Weights of a small transformer language model.
Size: 10 layers, MLP 2304 SwiGLU, vocabulary 32768, 86.4M parameters.
Architecture: rotary positions, untied embeddings.
Training: a variant of Adam for these matrices, 540M tokens.
MLP neurons of a small language model. Each row is named by its layer, matrix (down: output weights) and neuron, and shows model dimensions 304-399. Each number is 200 + 40 x the weight over its row's rms, rounded and kept within 0 to 999. A neuron's up and down rows have the sign that makes its largest values positive.
After each neuron's rows, "raises" lists the tokens whose logits its output raises most directly, leaving later layers aside.

L4.down1833,259,175,130,160,234,218,135,244,196,234,216,191,240,183,169,227,238,154,207,155,245,157,165,147,210,204,150,114,200,184,166,239,253,230,244,243,211,197,229,148,208,167,171,203,201,225,197,273,159,202,124,224,157,151,206,222,204,159,178,152,166,161,232,215,277,248,277,256,236,239,182,194,142,171,169,194,85,155,158,223,40,274,215,138,167,210,168,165,182,181,203,193,210,193,182,226
raises: ".", "0", ".\n\n", "7", "3"

L4.down1493,195,239,119,196,225,247,238,162,163,167,251,226,180,167,193,223,186,169,215,125,201,163,215,240,171,217,147,212,226,242,197,211,269,222,244,175,184,226,162,294,180,260,168,156,213,190,247,202,218,279,277,189,243,141,200,232,125,289,173,165,179,259,263,253,257,226,227,225,198,235,195,129,217,188,238,210,298,213,213,211,76,183,209,248,201,198,184,222,199,237,233,208,173,187,138,212
raises: " and", "'s", ",", " (", " was"

L4.down759,162,136,213,192,205,237,198,215,147,197,199,131,163,182,176,192,185,186,227,187,238,192,277,155,185,270,266,189,198,280,199,173,257,214,226,249,171,239,193,227,169,175,161,180,188,358,249,222,149,80,234,198,257,219,206,201,174,251,171,201,180,235,213,140,238,200,241,157,262,273,168,211,175,226,264,261,130,191,201,271,157,227,240,164,196,254,188,266,251,197,218,213,189,152,150,261
raises: ",", " and", ".", " of", " with"

L4.down902,151,175,195,230,179,222,267,234,198,226,260,200,204,252,223,168,189,165,174,171,227,224,197,232,168,169,235,121,255,150,119,238,194,120,212,223,264,177,188,161,169,167,204,257,177,227,209,91,249,143,192,188,210,163,164,168,177,165,151,126,180,222,161,191,252,187,171,190,247,221,151,181,205,149,235,188,179,213,202,238,121,210,205,131,184,239,276,226,158,195,237,202,156,162,251,205
raises: ".)", ")", ":", "'s", " Affairs"

L4.down1898,200,161,249,267,259,230,255,245,155,252,185,194,233,229,261,243,164,167,149,190,124,239,139,170,209,213,257,197,175,228,212,224,229,172,120,214,261,219,252,208,77,211,245,202,218,257,204,204,234,208,167,263,217,229,226,252,175,200,235,145,226,249,172,156,301,225,200,213,174,225,138,187,213,164,305,207,180,208,166,222,166,207,200,200,153,263,232,271,311,175,218,249,214,205,168,172
raises: " of", ",", " and", ".", " ("

L4.down745,202,216,144,240,116,161,160,221,218,223,177,253,166,151,177,221,188,216,205,160,249,171,174,240,250,227,200,241,138,271,285,154,197,198,194,231,199,206,206,147,186,120,169,172,133,207,175,191,240,172,246,199,209,155,273,152,242,200,207,207,177,207,275,176,168,213,237,231,236,224,164,204,188,230,221,184,275,214,202,143,66,152,232,120,147,201,251,163,229,207,203,198,238,128,175,202
raises: "=", "-", "Final", "History", "Personal"

L5.down1388,195,203,143,232,108,257,207,227,229,209,204,203,208,150,192,213,176,226,196,155,176,163,142,224,259,192,161,220,229,246,253,198,263,188,224,219,209,200,194,160,211,167,201,211,124,165,173,150,232,205,250,185,204,133,216,173,221,191,200,186,150,128,252,189,219,193,191,218,200,201,113,202,180,196,231,200,244,218,235,223,28,189,206,182,168,193,213,134,225,212,161,169,287,170,234,175
raises: "-", "=", "A", "B", "M"

L5.down2266,195,191,157,221,183,246,157,263,240,212,180,211,153,212,289,185,247,172,225,184,247,165,231,160,216,235,161,154,182,221,264,199,186,234,171,267,182,227,213,194,153,288,214,154,251,212,236,153,177,142,200,295,164,199,204,269,197,174,279,238,237,201,236,157,209,162,249,157,216,190,249,200,186,227,236,203,117,150,238,193,135,198,166,143,190,220,183,212,198,235,167,224,266,204,211,239
raises: "4", "7", "9", "8", "6"

L4.down1028,142,211,207,263,189,208,168,172,213,247,248,182,233,216,228,206,223,149,182,219,172,185,158,135,145,268,180,221,205,278,175,209,219,232,163,208,267,222,175,253,199,136,244,212,233,218,233,258,131,195,203,220,216,128,245,188,197,117,139,152,169,233,133,199,184,156,226,154,198,189,170,235,228,226,219,189,136,207,202,258,7,242,140,150,178,248,199,228,271,202,211,183,166,233,205,203
raises: ".", ",", "–", " |", "/"

L4.down299,191,302,196,199,231,156,148,162,175,167,223,221,214,138,133,212,196,169,201,208,196,173,154,186,207,200,162,241,197,217,201,240,289,173,206,207,190,175,191,207,114,249,221,193,240,169,258,172,173,216,201,203,249,156,252,171,127,192,253,129,194,182,222,189,196,173,247,174,153,160,140,198,191,189,206,153,205,174,160,203,184,176,195,193,164,269,187,235,201,195,332,244,204,241,201,229
raises: "'s", " and", "’s", ",", " was"

L4.down424,193,215,126,228,191,207,211,152,189,175,168,133,211,191,209,226,133,208,235,192,116,178,196,213,198,205,170,254,199,121,255,155,262,148,180,156,205,133,202,208,265,178,185,237,191,215,270,123,154,159,167,171,188,180,191,160,159,260,130,203,187,162,191,171,148,199,219,241,192,139,215,228,207,142,205,233,201,273,229,214,0,263,186,224,219,205,217,167,121,218,199,247,203,202,239,122
raises: "===", "====", "As", "Although", "In"

L4.down2136,190,197,190,199,198,222,242,218,184,175,200,167,233,207,233,179,236,180,235,179,247,245,199,263,154,200,185,155,171,202,217,227,216,221,201,202,173,218,180,231,221,207,211,162,193,239,230,258,177,247,231,220,217,108,217,188,206,251,114,182,189,204,189,218,197,206,250,233,281,219,192,190,230,129,198,209,263,172,147,218,237,244,232,200,140,193,184,187,248,233,229,248,193,165,209,179
raises: " and", ".", ",", " to", " in"

L4.down1710,255,215,227,187,153,242,147,261,222,247,173,163,204,182,174,197,215,237,203,149,149,131,147,208,145,175,225,181,182,157,206,181,165,239,249,206,216,186,185,177,246,174,226,206,214,210,184,171,222,177,202,170,143,142,187,214,179,186,134,230,205,125,166,229,143,252,185,188,269,218,177,158,210,160,200,260,218,206,251,106,0,277,248,168,247,172,232,166,175,128,192,153,238,228,200,171
raises: "===", "==", "In", "For", "Following"

L4.down1806,133,169,261,266,168,228,229,290,167,210,178,179,187,174,180,198,118,225,178,173,230,184,205,181,175,243,179,165,206,241,194,216,310,193,194,157,199,238,186,218,203,188,219,180,186,230,274,230,225,214,269,237,189,172,237,143,204,184,200,206,191,277,154,208,221,163,199,191,238,300,192,155,218,182,173,229,202,204,180,195,115,248,110,186,214,219,196,246,259,239,214,119,162,143,166,221
raises: " ", ",", " (", " at", " and"

L4.down986,230,189,185,178,129,197,206,238,182,241,221,198,238,257,176,187,173,192,175,214,175,188,173,207,212,187,172,214,232,236,234,159,301,228,174,207,208,265,155,118,183,98,201,179,217,167,223,145,149,187,170,216,188,207,177,239,194,198,232,155,227,224,151,189,117,175,233,187,141,231,112,200,173,217,189,189,176,209,164,236,60,275,219,189,222,244,178,186,203,167,188,154,203,216,148,179
raises: ",", "-", " and", "–", "."

L4.down1788,182,208,206,268,183,148,180,237,116,300,210,148,169,227,176,106,146,205,233,245,178,170,232,170,208,215,184,224,165,198,255,208,251,239,225,226,201,245,225,252,218,200,196,202,212,191,235,137,196,235,160,188,185,156,231,149,157,198,159,133,155,159,168,207,205,201,163,210,179,239,169,236,153,204,201,185,175,175,225,175,143,224,206,191,132,256,205,213,188,222,131,191,131,155,217,211
raises: "i", "d", "a", "e", "ing"

L5.down1066,176,233,174,249,201,200,198,218,167,237,173,212,159,240,170,223,204,135,185,222,200,228,164,179,187,238,181,208,240,272,190,239,234,210,212,189,194,251,186,256,213,173,232,198,203,202,252,151,142,191,253,259,248,208,231,168,216,247,152,141,190,243,161,211,181,177,198,204,212,185,219,220,221,192,232,202,230,243,186,262,92,191,233,108,163,247,199,255,219,252,147,238,234,245,229,205
raises: ".", ",", " to", " and", "22"

L4.down2044,224,192,164,217,163,202,239,235,228,263,214,178,211,304,223,202,220,194,236,263,199,171,154,222,178,235,200,121,163,202,183,186,281,96,168,211,213,229,219,292,208,207,257,169,186,341,157,140,182,207,187,164,179,236,231,191,176,171,187,196,192,176,139,179,172,171,210,188,249,205,195,187,252,209,210,150,163,191,236,164,102,264,181,203,136,197,218,222,213,253,225,138,213,185,246,228
raises: ".", " –", "–", ".\n\n", ".\n"

L4.down1635,188,239,226,226,197,186,229,217,204,134,197,88,220,252,135,177,171,171,218,182,161,222,190,142,220,254,215,159,220,223,152,302,156,170,201,207,206,217,170,177,218,162,225,162,166,262,205,215,185,183,171,165,130,180,215,160,204,157,126,223,188,247,226,216,179,112,263,253,238,260,181,164,208,229,215,185,122,207,191,201,167,279,172,195,254,252,164,279,246,116,220,188,209,218,158,243
raises: ",", " |", "/", " that", "'"

L5.down573,258,205,164,179,154,162,228,231,128,194,229,202,204,177,221,235,240,239,213,127,176,166,279,178,173,197,184,228,142,242,259,216,187,197,191,183,226,199,195,159,166,232,178,115,152,162,169,233,262,188,186,173,210,162,209,164,136,214,211,206,198,223,91,223,154,178,225,177,189,183,202,208,182,175,229,177,198,277,199,197,133,217,242,208,195,210,179,213,165,157,190,157,225,235,212,248
raises: " kg", "cc", "th", "°N", " episodes"

L4.down1158,176,200,244,232,116,244,256,216,179,259,225,200,252,217,251,228,175,185,175,226,194,211,236,166,202,160,205,208,225,192,181,207,245,216,269,271,182,198,173,150,145,174,195,199,254,265,233,188,158,123,269,197,259,182,168,242,259,204,158,192,232,234,169,108,144,207,245,199,210,297,103,191,187,231,151,204,161,200,189,250,160,270,160,180,230,224,206,207,193,231,210,142,153,213,152,168
raises: ".", ".\n\n", ",", ".\n", ";"

L4.down1247,225,181,170,177,192,209,191,151,216,153,188,164,147,195,204,180,162,191,247,202,202,230,140,222,222,163,280,219,215,170,177,189,255,231,203,229,233,217,220,192,184,172,180,130,156,211,191,260,171,137,191,151,200,232,192,177,187,208,196,200,220,103,226,170,105,188,266,251,216,229,125,191,147,205,134,200,200,206,217,260,328,255,184,188,155,231,162,109,204,157,260,233,241,210,191,237
raises: " although", " though", " especially", " particularly", " resulting"

L4.down609,206,195,176,199,188,242,170,153,200,212,203,191,156,201,159,152,163,167,228,159,185,192,162,148,227,221,194,221,184,212,220,259,284,193,184,239,153,237,237,149,220,157,243,167,191,246,251,233,188,241,180,248,179,180,167,191,189,260,151,153,254,153,241,222,204,270,194,146,244,161,215,221,138,181,198,217,216,174,202,213,8,205,214,157,170,221,168,223,264,169,207,238,187,210,193,190
raises: ",", " and", ".", " to", "-"

L5.down1341,202,303,151,216,217,289,233,199,223,94,246,212,201,250,128,165,145,187,218,148,186,190,165,191,167,197,162,156,225,208,211,196,235,178,205,182,209,243,168,182,184,221,255,190,182,181,234,178,257,244,243,220,141,184,141,204,231,231,224,237,200,206,164,254,199,159,249,151,186,198,234,225,115,193,246,241,227,196,234,222,214,195,184,217,208,164,268,177,147,284,239,198,220,154,145,281
raises: ",", " and", " to", " (", "-"

L4.down516,227,209,149,219,163,240,194,182,194,169,222,222,181,235,164,251,149,143,201,215,174,212,205,188,146,221,202,223,162,288,179,220,289,215,164,192,230,256,255,195,171,209,241,120,164,154,286,140,199,119,169,147,215,183,222,189,193,196,169,108,250,202,169,180,264,182,244,178,172,165,211,175,215,139,204,180,165,185,201,189,71,169,229,133,217,235,119,169,237,150,230,217,172,200,189,212
raises: "0", "5", "00", "16", "1"

L4.down146,165,184,199,191,166,192,159,170,196,190,158,129,187,179,228,238,179,293,204,219,116,231,233,159,207,214,200,244,165,223,143,159,272,145,193,188,273,135,238,191,222,154,250,206,217,230,228,135,136,200,162,225,181,149,182,178,214,254,181,186,203,129,204,163,216,161,196,214,294,141,123,214,157,155,223,251,242,220,167,210,0,202,173,290,274,238,187,123,222,228,194,192,155,176,239,186
raises: "This", "In", "There", "For", "As"

L4.down1128,226,174,250,221,265,253,200,186,123,251,223,115,190,248,181,217,249,218,266,213,201,208,176,170,187,227,244,249,159,249,211,229,222,267,202,223,176,160,224,257,176,250,288,140,230,261,216,214,149,183,257,216,219,107,171,214,155,181,173,94,187,183,163,167,255,125,162,155,295,234,183,166,205,227,220,246,185,192,168,218,188,221,225,155,259,240,166,202,231,214,170,165,159,242,168,201
raises: ".\n\n", ".", " as", " and", " from"

L4.down1210,186,187,191,170,156,232,204,230,222,229,207,221,176,177,184,225,222,227,261,149,231,168,152,250,212,181,203,142,242,191,266,172,223,173,255,193,249,181,216,169,257,190,202,197,167,162,185,218,232,165,240,141,201,139,278,184,244,184,241,210,230,148,199,208,199,191,195,244,274,155,207,201,217,174,215,193,213,248,176,186,0,256,223,189,195,183,230,141,207,164,137,142,244,168,218,202
raises: "Professional", "===", "==", "Her", "She"

L4.down1795,251,176,153,191,208,230,186,201,206,266,198,207,195,218,205,191,186,154,179,186,203,232,204,250,216,226,194,173,254,236,216,236,287,200,202,206,300,260,138,237,218,123,239,99,291,166,192,208,220,245,221,212,202,208,252,211,150,130,222,185,255,152,151,164,178,168,179,182,142,206,215,204,228,189,181,236,266,196,223,256,29,211,200,156,219,204,112,196,231,162,205,180,227,282,184,168
raises: "0", "6", "5", "7", "8"

L4.down2230,254,216,158,195,203,229,257,217,151,115,233,208,203,241,225,184,202,179,236,201,231,177,160,99,290,241,212,151,226,196,189,181,202,229,224,274,185,206,218,181,175,189,206,247,167,213,159,203,233,230,247,212,236,200,183,157,190,198,147,189,274,183,157,266,187,174,188,145,311,215,161,195,117,205,174,210,205,213,233,253,186,243,174,124,209,260,179,195,286,181,225,189,197,246,106,171
raises: " and", " with", " from", " to", "."

L5.down2059,173,183,257,216,193,221,173,195,306,187,192,158,132,142,171,188,114,260,172,216,104,184,280,182,215,295,216,211,187,217,225,190,142,170,291,194,168,227,149,181,182,203,138,189,209,183,237,243,193,200,274,219,122,282,219,219,250,289,239,213,170,217,163,119,187,166,208,204,231,182,143,144,138,163,165,276,159,185,197,234,243,231,224,163,160,214,171,196,184,178,152,194,189,169,135,240
raises: ".,", ".", ".\"", ".\n\n", ".C"

L4.down465,171,270,209,191,196,173,207,183,226,180,238,209,153,198,166,246,164,159,204,186,246,243,213,218,161,235,159,198,194,257,206,269,204,220,215,190,260,250,172,210,187,222,195,145,249,154,272,180,216,200,215,208,232,168,231,159,185,147,170,150,165,294,170,200,193,186,213,193,189,257,246,182,211,275,275,219,154,217,213,205,13,173,212,186,152,224,216,207,250,244,238,189,191,196,191,274
raises: ",", ".", " and", " |", ":"

L4.down1283,216,174,198,118,166,139,210,188,208,190,213,227,160,242,184,240,149,210,183,191,230,182,263,160,133,156,186,123,220,154,255,211,150,216,277,204,202,259,144,159,146,208,213,154,260,190,219,291,141,243,209,196,138,319,199,335,209,202,181,188,145,225,232,220,150,263,214,180,142,206,251,186,237,143,166,196,186,197,162,193,100,175,193,170,218,220,304,201,253,290,164,217,163,154,173,204
raises: " |", ":", " |\n", "/A", "iter"

L4.down484,187,212,144,203,95,201,180,212,215,211,166,227,189,144,189,225,184,240,212,176,200,189,175,239,234,179,185,204,180,269,237,185,280,153,227,245,219,185,192,124,192,156,164,169,133,181,171,191,241,181,253,187,203,158,250,191,241,176,235,176,184,157,252,189,183,198,199,215,200,172,167,223,178,173,219,199,239,177,215,164,30,165,192,167,174,173,238,124,275,217,191,231,235,131,207,196
raises: "=", "-", "History", "Background", "P"

L5.down275,137,164,198,152,217,186,227,192,243,188,212,218,252,192,168,148,182,204,161,241,215,294,257,165,147,206,248,169,215,193,191,260,121,181,146,189,250,242,257,211,162,170,187,135,194,125,203,234,260,205,221,161,232,168,220,196,213,230,169,201,266,173,148,161,244,192,153,183,205,234,160,187,190,126,170,114,218,183,175,184,243,217,167,199,207,153,246,146,218,184,229,188,140,209,152,224
raises: "ering", "ers", "ons", "ings", "ered"

L4.down297,164,218,193,234,186,211,112,234,202,217,264,207,165,193,222,194,204,188,203,172,175,231,232,208,192,253,177,220,159,192,184,234,224,195,155,189,275,194,197,187,209,179,220,172,218,230,208,211,175,269,111,237,157,231,189,172,163,116,182,163,188,186,158,211,185,187,170,207,182,187,176,168,150,225,209,240,181,194,217,267,5,248,216,149,207,227,178,278,198,203,180,199,219,255,190,207
raises: "–", " kg", "%", "th", "."

L4.down267,125,228,116,190,168,283,198,274,204,206,203,134,181,182,217,185,157,183,215,187,189,209,213,113,169,243,173,191,148,148,207,166,153,193,265,174,198,214,229,174,213,187,176,191,222,230,242,256,215,122,199,247,212,176,130,207,221,194,183,138,166,228,191,279,226,283,214,227,220,193,144,133,208,215,115,198,178,212,157,222,223,226,243,131,144,191,194,277,190,197,198,200,178,145,210,238
raises: "elf", "el", "elling", "em", "els"

L4.down552,144,232,246,186,203,187,218,221,132,170,236,206,185,183,217,208,212,130,165,204,185,233,156,213,145,220,191,169,179,200,155,127,170,176,195,221,173,219,224,163,172,193,232,162,239,115,248,237,194,164,235,212,188,110,174,167,176,174,213,233,107,257,200,299,151,128,233,170,229,193,173,188,183,260,161,182,199,183,231,163,122,264,242,219,273,259,189,236,238,200,167,134,221,188,199,193
raises: "-", ",", "b", "amp", "."

L4.down753,214,208,170,254,203,232,277,258,237,213,177,289,175,253,117,181,211,220,201,174,264,230,237,236,166,248,217,140,186,200,207,267,172,162,247,241,177,245,134,175,170,208,145,279,226,220,208,240,247,185,225,147,258,227,186,201,244,244,204,202,205,214,208,183,223,237,186,184,237,146,185,196,194,225,232,157,222,210,177,172,74,227,220,169,260,208,200,207,259,210,238,190,201,206,183,251
raises: ",", " and", " or", " of", "\n"

L5.down653,214,254,135,213,175,178,247,178,148,230,204,167,213,193,221,182,142,182,203,198,201,185,175,218,144,235,197,172,248,205,162,210,280,240,223,176,234,234,206,189,199,222,162,152,186,151,259,204,239,217,261,231,256,232,170,226,165,236,148,215,232,250,226,156,274,174,200,189,223,177,245,221,216,203,167,197,216,262,242,196,133,209,208,189,205,213,193,211,230,277,144,180,180,187,196,264
raises: ",", " and", " (", ".", " |"

L4.down1425,245,200,186,157,131,216,193,152,247,181,231,144,197,201,140,148,240,208,213,202,192,168,174,192,165,277,172,180,250,240,260,228,230,315,196,208,262,248,161,138,223,177,206,163,227,186,183,233,175,229,213,177,212,242,292,249,219,203,170,204,241,243,149,219,150,174,216,192,208,226,150,170,165,186,185,141,235,190,246,238,47,183,226,86,161,245,173,224,207,216,227,176,257,271,223,205
raises: ".", " |", "%", ",", ".\n\n"

L4.down2072,229,230,172,228,244,199,242,256,239,224,239,168,186,180,170,188,157,163,181,216,275,200,219,193,189,204,263,202,231,139,123,254,228,188,212,175,128,205,192,218,172,179,240,189,218,256,152,195,187,162,172,229,242,143,191,150,215,209,196,179,208,143,152,212,187,190,201,207,276,198,193,148,147,176,194,184,224,220,162,192,125,275,188,249,160,205,168,185,192,201,174,154,232,206,181,244
raises: "'s", " and", ".", ",", " on"

L4.down2064,215,207,234,174,227,182,209,200,161,224,202,171,220,268,160,163,230,227,146,194,190,256,220,216,151,264,234,186,184,248,151,256,304,144,249,247,163,193,117,198,148,154,176,157,176,185,212,247,172,209,168,231,150,206,207,178,172,230,259,218,200,226,247,223,224,112,235,154,236,239,255,188,203,226,300,298,162,239,210,179,187,264,206,181,161,239,170,217,253,217,268,149,221,202,192,236
raises: " and", ",", " in", " on", "."

L5.down697,205,241,109,246,220,227,302,147,238,172,128,200,202,192,188,201,190,197,167,208,160,252,226,191,163,258,166,228,219,116,187,206,162,167,157,157,225,242,187,158,184,222,174,197,210,207,199,273,135,200,167,257,250,241,151,211,134,213,196,225,188,184,124,150,180,237,200,153,213,197,242,124,218,118,192,239,168,200,208,180,256,229,151,183,161,144,232,296,216,243,228,205,225,155,165,215
raises: "ering", "ered", "er", "nd", "en"